Weights of a small transformer language model: 46.9M parameters, 988M tokens.
MLP neurons of a small language model. Each row is named by its layer, matrix (gate and up: input weights; down: output weights) and neuron, and shows model dimensions 192-287. Each number is 50 + 10 x the weight over its row's rms, rounded and kept within 0 to 99. A neuron's up and down rows have the sign that makes its largest values positive.
Before each neuron's rows, "fires after" lists the tokens most often just before its 100 highest values on Wikipedia text that the model never trained on. A number after a token or word is its count.

fires after: " |" 29, " digital" 12, "," 7, ";" 6, "3" 4
L2.gate1325:49 44 52 51 60 43 43 46 50 40 55 58 54 52 42 65 60 60 60 61 58 54 34 50 24 38 61 42 58 51 56 51 54 40 64 49 44 53 67 49 31 57 51 59 47 71 58 50 47 25 50 52 46 33 45 65 58 48 49 74 49 44 54 37 38 39 39 36 51 47 62 55 48 49 40 43 47 45 72 66 49 57 58 50 46 54 63 49 51 52 51 30 57 55 45 69
L2.up1325:56 47 65 51 37 53 52 59 67 62 56 49 46 53 42 45 35 55 38 53 71 65 63 46 51 53 28 47 50 32 48 59 26 46 53 48 43 41 39 61 61 44 51 38 36 58 45 54 58 31 55 48 47 31 62 45 39 47 51 56 59 12 58 51 40 50 50 50 45 50 38 66 51 33 58 45 23 46 37 64 39 42 38 63 39 43 45 58 50 44 60 69 59 41 51 45
L2.down1325:36 45 49 63 55 28 53 53 41 39 67 54 67 52 44 55 56 38 41 55 43 52 43 63 56 42 67 48 44 46 56 48 51 46 66 60 52 62 50 38 49 49 46 55 65 42 28 46 54 40 48 50 45 53 38 67 47 43 44 62 63 53 30 61 52 52 65 46 54 61 51 52 46 69 56 57 60 47 61 37 49 45 52 43 32 48 41 34 54 70 48 48 35 52 44 65

fires after: " (" 43, " 345" 7, "–" 6, "-" 5
L3.gate1075:55 33 52 36 57 41 59 58 53 32 34 55 59 50 59 50 62 43 68 49 62 55 62 37 60 56 54 43 55 41 49 54 49 46 47 64 42 51 44 61 34 52 41 61 70 46 63 50 61 37 54 41 30 42 39 55 43 55 46 53 41 44 46 56 53 22 47 48 35 34 58 49 54 41 56 72 43 43 53 49 53 57 47 44 44 53 52 53 49 56 46 50 47 50 36 59
L3.up1075:72 58 59 34 51 41 54 44 58 63 57 48 45 48 60 73 54 55 46 52 55 58 42 53 59 54 55 49 37 39 48 37 38 50 56 48 22 47 45 55 55 66 35 62 70 52 40 65 33 49 51 50 53 45 52 48 52 54 45 66 53 27 67 55 46 40 47 42 36 43 56 43 31 70 46 54 53 52 67 51 50 49 46 49 57 42 32 57 61 63 31 50 48 56 35 62
L3.down1075:38 59 65 66 42 68 39 50 36 61 55 24 65 46 41 51 54 64 43 62 39 52 58 53 58 41 57 29 42 42 41 44 61 53 66 42 74 30 45 51 56 59 36 35 38 51 44 49 55 52 31 45 39 59 30 38 54 50 46 40 45 55 36 47 51 84 44 54 52 70 47 51 41 40 56 60 54 42 45 43 52 26 66 59 62 58 44 52 57 41 45 55 52 38 38 40

fires after: " |" 25, ";" 18, " C" 8, " the" 8, " M" 7, "," 7
L3.gate60:50 56 44 53 39 40 43 41 36 36 57 50 60 61 47 70 38 56 47 45 55 29 60 58 55 55 40 55 51 48 42 65 57 68 53 62 25 53 54 53 61 74 46 51 44 64 72 51 57 45 52 51 42 50 46 38 52 51 62 63 39 62 52 52 38 54 64 41 48 33 53 43 59 43 59 63 57 65 67 56 29 37 73 62 48 46 44 50 35 63 55 48 50 46 39 56
L3.up60:51 68 45 37 63 41 42 59 69 63 55 40 56 49 51 57 38 65 66 56 58 36 60 41 57 55 54 35 55 69 50 59 44 61 50 53 55 38 55 56 62 52 55 56 47 29 76 35 62 66 38 60 46 59 46 53 47 32 36 63 38 58 47 55 40 59 35 73 51 45 53 63 38 31 37 56 43 46 50 60 47 49 42 43 56 56 57 42 45 46 71 50 57 27 44 58
L3.down60:41 40 43 64 55 41 50 52 39 38 59 55 33 51 60 55 57 54 40 51 56 71 42 52 42 45 45 64 66 52 54 67 54 53 61 51 36 60 50 43 55 62 32 51 52 47 54 51 32 38 53 39 34 56 45 34 53 66 60 56 69 57 40 40 49 54 45 43 45 57 41 48 51 60 69 48 64 61 54 50 47 51 75 63 35 39 49 63 35 67 50 53 75 56 49 57

fires after: "|" 26, "-" 17, "–" 13, "\n" 10, " -" 7, " (" 7
L5.gate151:48 51 54 57 51 48 32 57 50 61 50 48 23 40 48 50 62 40 38 64 52 56 63 38 49 65 43 49 48 49 54 59 48 63 45 44 47 59 59 63 30 60 36 30 71 24 39 46 46 49 55 62 62 51 42 51 47 28 45 49 59 28 32 50 35 24 37 49 50 46 53 48 42 53 42 32 54 53 59 64 62 56 60 53 50 50 61 52 39 57 47 58 60 52 37 57
L5.up151:65 51 57 54 52 51 57 40 36 42 34 60 50 42 43 61 60 60 58 42 50 57 39 60 54 42 46 65 45 49 36 44 51 37 50 64 46 47 65 40 58 59 44 69 69 32 60 64 48 57 52 58 47 47 52 41 44 67 64 55 51 75 43 38 70 46 42 43 55 45 49 49 50 53 58 55 60 44 41 52 49 38 52 50 79 72 58 62 38 42 30 56 57 58 51 68
L5.down151:55 41 54 45 29 63 42 27 54 60 55 55 40 44 39 65 51 57 47 57 52 46 61 45 62 46 49 37 63 33 45 39 44 57 55 53 47 44 50 60 60 31 49 64 41 64 36 48 40 51 47 37 41 60 63 59 57 56 59 53 69 42 44 53 55 58 65 39 66 34 73 53 49 48 61 67 57 54 54 58 46 38 38 57 37 57 69 56 79 55 40 61 56 44 50 35

fires after: " |" 26, "|" 22, "-" 8, ":" 5, " the" 4
L2.gate919:56 62 46 56 56 38 50 53 49 43 40 48 55 45 54 45 64 54 53 30 52 47 46 72 36 52 60 53 43 53 49 42 53 56 40 61 30 54 44 64 43 53 40 66 23 44 56 31 55 55 50 47 49 46 66 62 59 40 62 35 38 56 42 50 57 42 53 50 41 61 57 66 33 44 50 37 65 67 54 71 67 41 50 61 53 29 55 52 60 63 55 48 53 49 58 45
L2.up919:37 59 44 50 62 55 30 43 43 54 59 27 19 44 49 44 54 58 60 50 49 36 54 56 50 66 46 49 47 76 49 53 46 61 52 58 50 49 43 49 50 44 48 44 52 60 55 50 55 52 40 69 54 46 47 53 37 30 40 48 55 59 39 49 45 40 45 54 51 35 41 66 37 37 40 49 57 55 38 66 66 52 35 61 36 41 57 41 53 43 43 43 51 41 40 49
L2.down919:42 39 40 42 44 41 51 63 63 49 31 51 57 52 45 61 47 65 39 62 53 64 48 63 53 40 25 62 64 60 45 57 38 61 48 40 10 67 32 50 44 47 65 41 62 41 53 53 48 47 53 28 54 71 57 68 52 72 46 61 42 59 48 46 32 34 47 54 40 54 40 40 63 48 64 38 57 44 66 47 58 38 32 50 36 58 51 52 44 38 64 70 46 47 40 36

fires after: "″" 38, "°" 22, "-" 4
L2.gate77:47 42 40 33 62 44 51 46 45 54 49 68 55 50 34 61 35 51 56 51 65 55 59 55 38 70 57 45 35 51 52 30 46 44 52 58 42 59 46 52 59 43 59 60 68 49 47 65 62 48 44 50 52 51 50 25 36 52 45 34 40 55 36 37 59 44 32 40 63 17 57 49 53 48 55 40 38 50 60 51 53 49 48 44 67 57 43 47 46 56 41 63 47 48 45 57
L2.up77:42 46 30 42 40 46 28 46 46 27 48 58 44 61 40 51 58 24 56 62 58 64 34 36 45 56 46 31 61 46 61 53 66 44 50 53 39 53 36 64 52 33 64 35 40 54 58 54 50 48 45 44 67 46 63 45 48 40 42 44 57 36 31 47 63 43 50 44 38 38 36 66 66 47 54 43 35 39 50 63 61 57 52 33 48 46 46 56 47 48 32 56 45 45 45 57
L2.down77:43 80 66 57 35 39 43 46 43 47 46 44 50 51 44 39 46 46 38 59 49 46 66 40 60 50 59 46 56 46 53 72 42 49 65 41 51 31 60 47 53 53 37 61 47 47 57 43 55 50 50 70 34 53 47 60 55 45 36 59 45 50 55 57 34 69 58 60 52 78 48 53 48 69 43 69 46 46 45 41 41 62 57 54 58 46 42 71 65 60 55 55 53 49 58 65

fires after: " |" 34, ";" 10, "," 9, " \"" 7, " the" 7
L3.gate211:34 66 62 57 59 51 63 49 41 50 59 52 60 53 47 53 58 37 54 58 57 60 45 52 58 65 57 39 51 37 53 63 57 38 43 59 56 52 50 57 59 18 47 47 44 64 36 37 41 57 57 35 59 47 47 60 55 48 51 62 54 56 39 50 41 61 39 44 37 45 36 68 32 47 49 62 75 53 66 50 50 50 54 49 39 44 51 51 50 60 51 25 40 61 52 55
L3.up211:52 54 52 46 56 61 56 41 70 39 52 67 46 40 60 62 37 55 55 27 57 60 50 42 45 49 45 58 35 39 30 45 64 59 50 56 42 48 58 45 43 45 59 51 44 44 51 59 48 50 45 60 53 37 69 63 42 36 54 67 69 46 51 48 38 62 46 25 54 47 41 55 61 60 55 44 41 45 54 39 45 55 69 60 52 46 33 46 36 61 38 58 44 51 47 53
L3.down211:52 40 34 58 53 60 45 36 44 46 49 52 50 51 42 50 60 46 61 48 47 60 63 50 32 49 53 33 51 39 51 75 49 48 52 57 46 51 48 49 45 52 58 62 66 61 37 34 42 55 49 56 53 59 32 82 37 54 43 46 75 34 41 46 48 54 68 58 40 59 65 47 38 55 44 44 50 47 46 42 55 51 48 59 57 54 53 59 47 44 45 41 50 38 38 49

fires after: " the" 23, ";" 23, " |" 12, " at" 6
L3.gate297:61 48 43 56 52 35 45 56 43 64 55 52 37 56 43 31 55 56 48 42 60 50 53 42 53 37 56 51 61 68 57 49 68 33 44 54 60 42 68 60 51 41 46 35 49 74 51 43 69 53 59 60 52 54 51 39 49 48 40 48 35 43 43 54 39 54 41 57 43 61 46 67 58 64 50 47 49 61 46 65 36 54 65 33 41 47 44 39 43 44 71 55 27 40 59 43
L3.up297:52 69 62 64 48 56 55 64 43 64 64 42 38 53 51 64 49 40 49 68 65 47 59 47 38 64 50 50 54 30 38 48 57 46 53 54 55 65 44 43 65 46 44 47 40 60 56 47 58 56 42 46 50 53 50 55 58 50 38 54 51 33 36 49 57 55 47 54 50 65 35 53 57 39 77 50 48 52 55 55 65 57 49 33 39 39 49 63 68 45 69 60 41 41 58 47
L3.down297:53 57 51 57 45 43 51 66 45 44 52 42 58 59 34 58 56 40 63 50 33 54 49 60 59 74 44 34 40 56 51 61 49 33 54 56 44 60 62 69 47 48 36 62 42 55 43 47 30 46 59 65 36 54 58 30 50 47 32 46 61 53 51 53 55 49 44 71 42 48 47 45 59 62 41 59 50 50 42 53 47 72 47 69 25 47 56 34 44 52 56 46 49 56 60 57

fires after: "\n" 47, "|" 9, " goals" 5, " 4" 4
L5.gate440:62 38 44 38 33 56 50 45 50 45 60 37 46 59 51 44 45 54 45 44 52 58 51 50 47 40 47 49 43 54 46 52 61 49 48 50 55 54 70 54 60 56 50 59 49 50 25 44 53 50 47 63 48 46 54 48 42 65 65 53 37 30 41 52 52 28 53 65 58 71 65 47 42 52 39 47 63 37 44 58 66 59 40 45 52 41 50 38 36 42 41 44 56 68 33 49
L5.up440:55 35 53 52 52 51 56 44 50 62 22 41 57 59 59 44 70 62 35 41 66 25 48 57 53 58 52 49 61 62 39 49 52 43 72 49 36 39 58 32 57 55 67 37 61 52 45 64 40 42 45 61 47 45 57 51 59 53 44 52 45 57 53 36 55 51 33 38 42 39 41 45 52 43 42 41 62 40 52 55 37 55 37 42 43 78 45 54 44 37 46 34 27 64 47 55
L5.down440:69 53 33 43 65 35 57 63 48 54 64 42 47 52 48 39 23 63 46 57 46 51 37 43 41 58 65 33 48 48 58 64 30 54 52 37 45 49 33 60 52 53 60 43 46 41 29 67 46 48 55 38 43 49 37 69 51 50 58 56 64 41 11 56 58 50 51 53 53 54 47 63 44 44 57 47 51 63 45 46 38 60 54 39 50 51 44 49 47 31 43 54 51 49 48 33

fires after: " B" 16, " F" 11, " C" 8, " R" 8, " M" 8, " S" 7
L2.gate604:45 52 36 64 57 54 51 52 31 67 50 63 38 47 50 60 55 58 41 60 54 50 57 24 39 53 48 50 48 47 58 64 56 19 39 55 29 47 50 54 48 45 45 40 36 34 54 39 53 47 51 49 57 55 59 40 31 47 59 83 50 55 35 44 62 54 58 46 41 50 53 46 57 54 58 46 40 56 74 44 44 65 56 53 44 39 29 44 53 39 63 41 38 62 58 52
L2.up604:43 63 56 40 48 70 29 44 58 39 40 32 56 48 54 54 59 56 46 49 56 39 65 43 24 70 44 38 61 46 36 52 46 56 61 53 35 41 55 55 50 40 54 46 59 44 45 43 47 75 55 56 62 51 39 40 50 28 45 51 59 63 37 59 50 54 45 50 59 50 69 52 62 45 62 63 57 27 41 57 62 50 60 47 60 60 60 58 46 63 54 38 61 56 48 58
L2.down604:49 44 80 61 33 29 41 76 43 45 53 42 66 43 55 56 57 54 60 55 74 64 61 58 44 54 51 42 49 25 68 54 49 57 39 45 47 48 55 38 58 53 34 45 47 57 47 61 56 56 54 49 46 43 57 56 41 54 61 43 48 31 48 53 44 35 48 48 56 47 53 67 52 37 52 47 55 38 51 54 40 51 44 60 40 70 44 49 49 49 51 47 55 66 31 54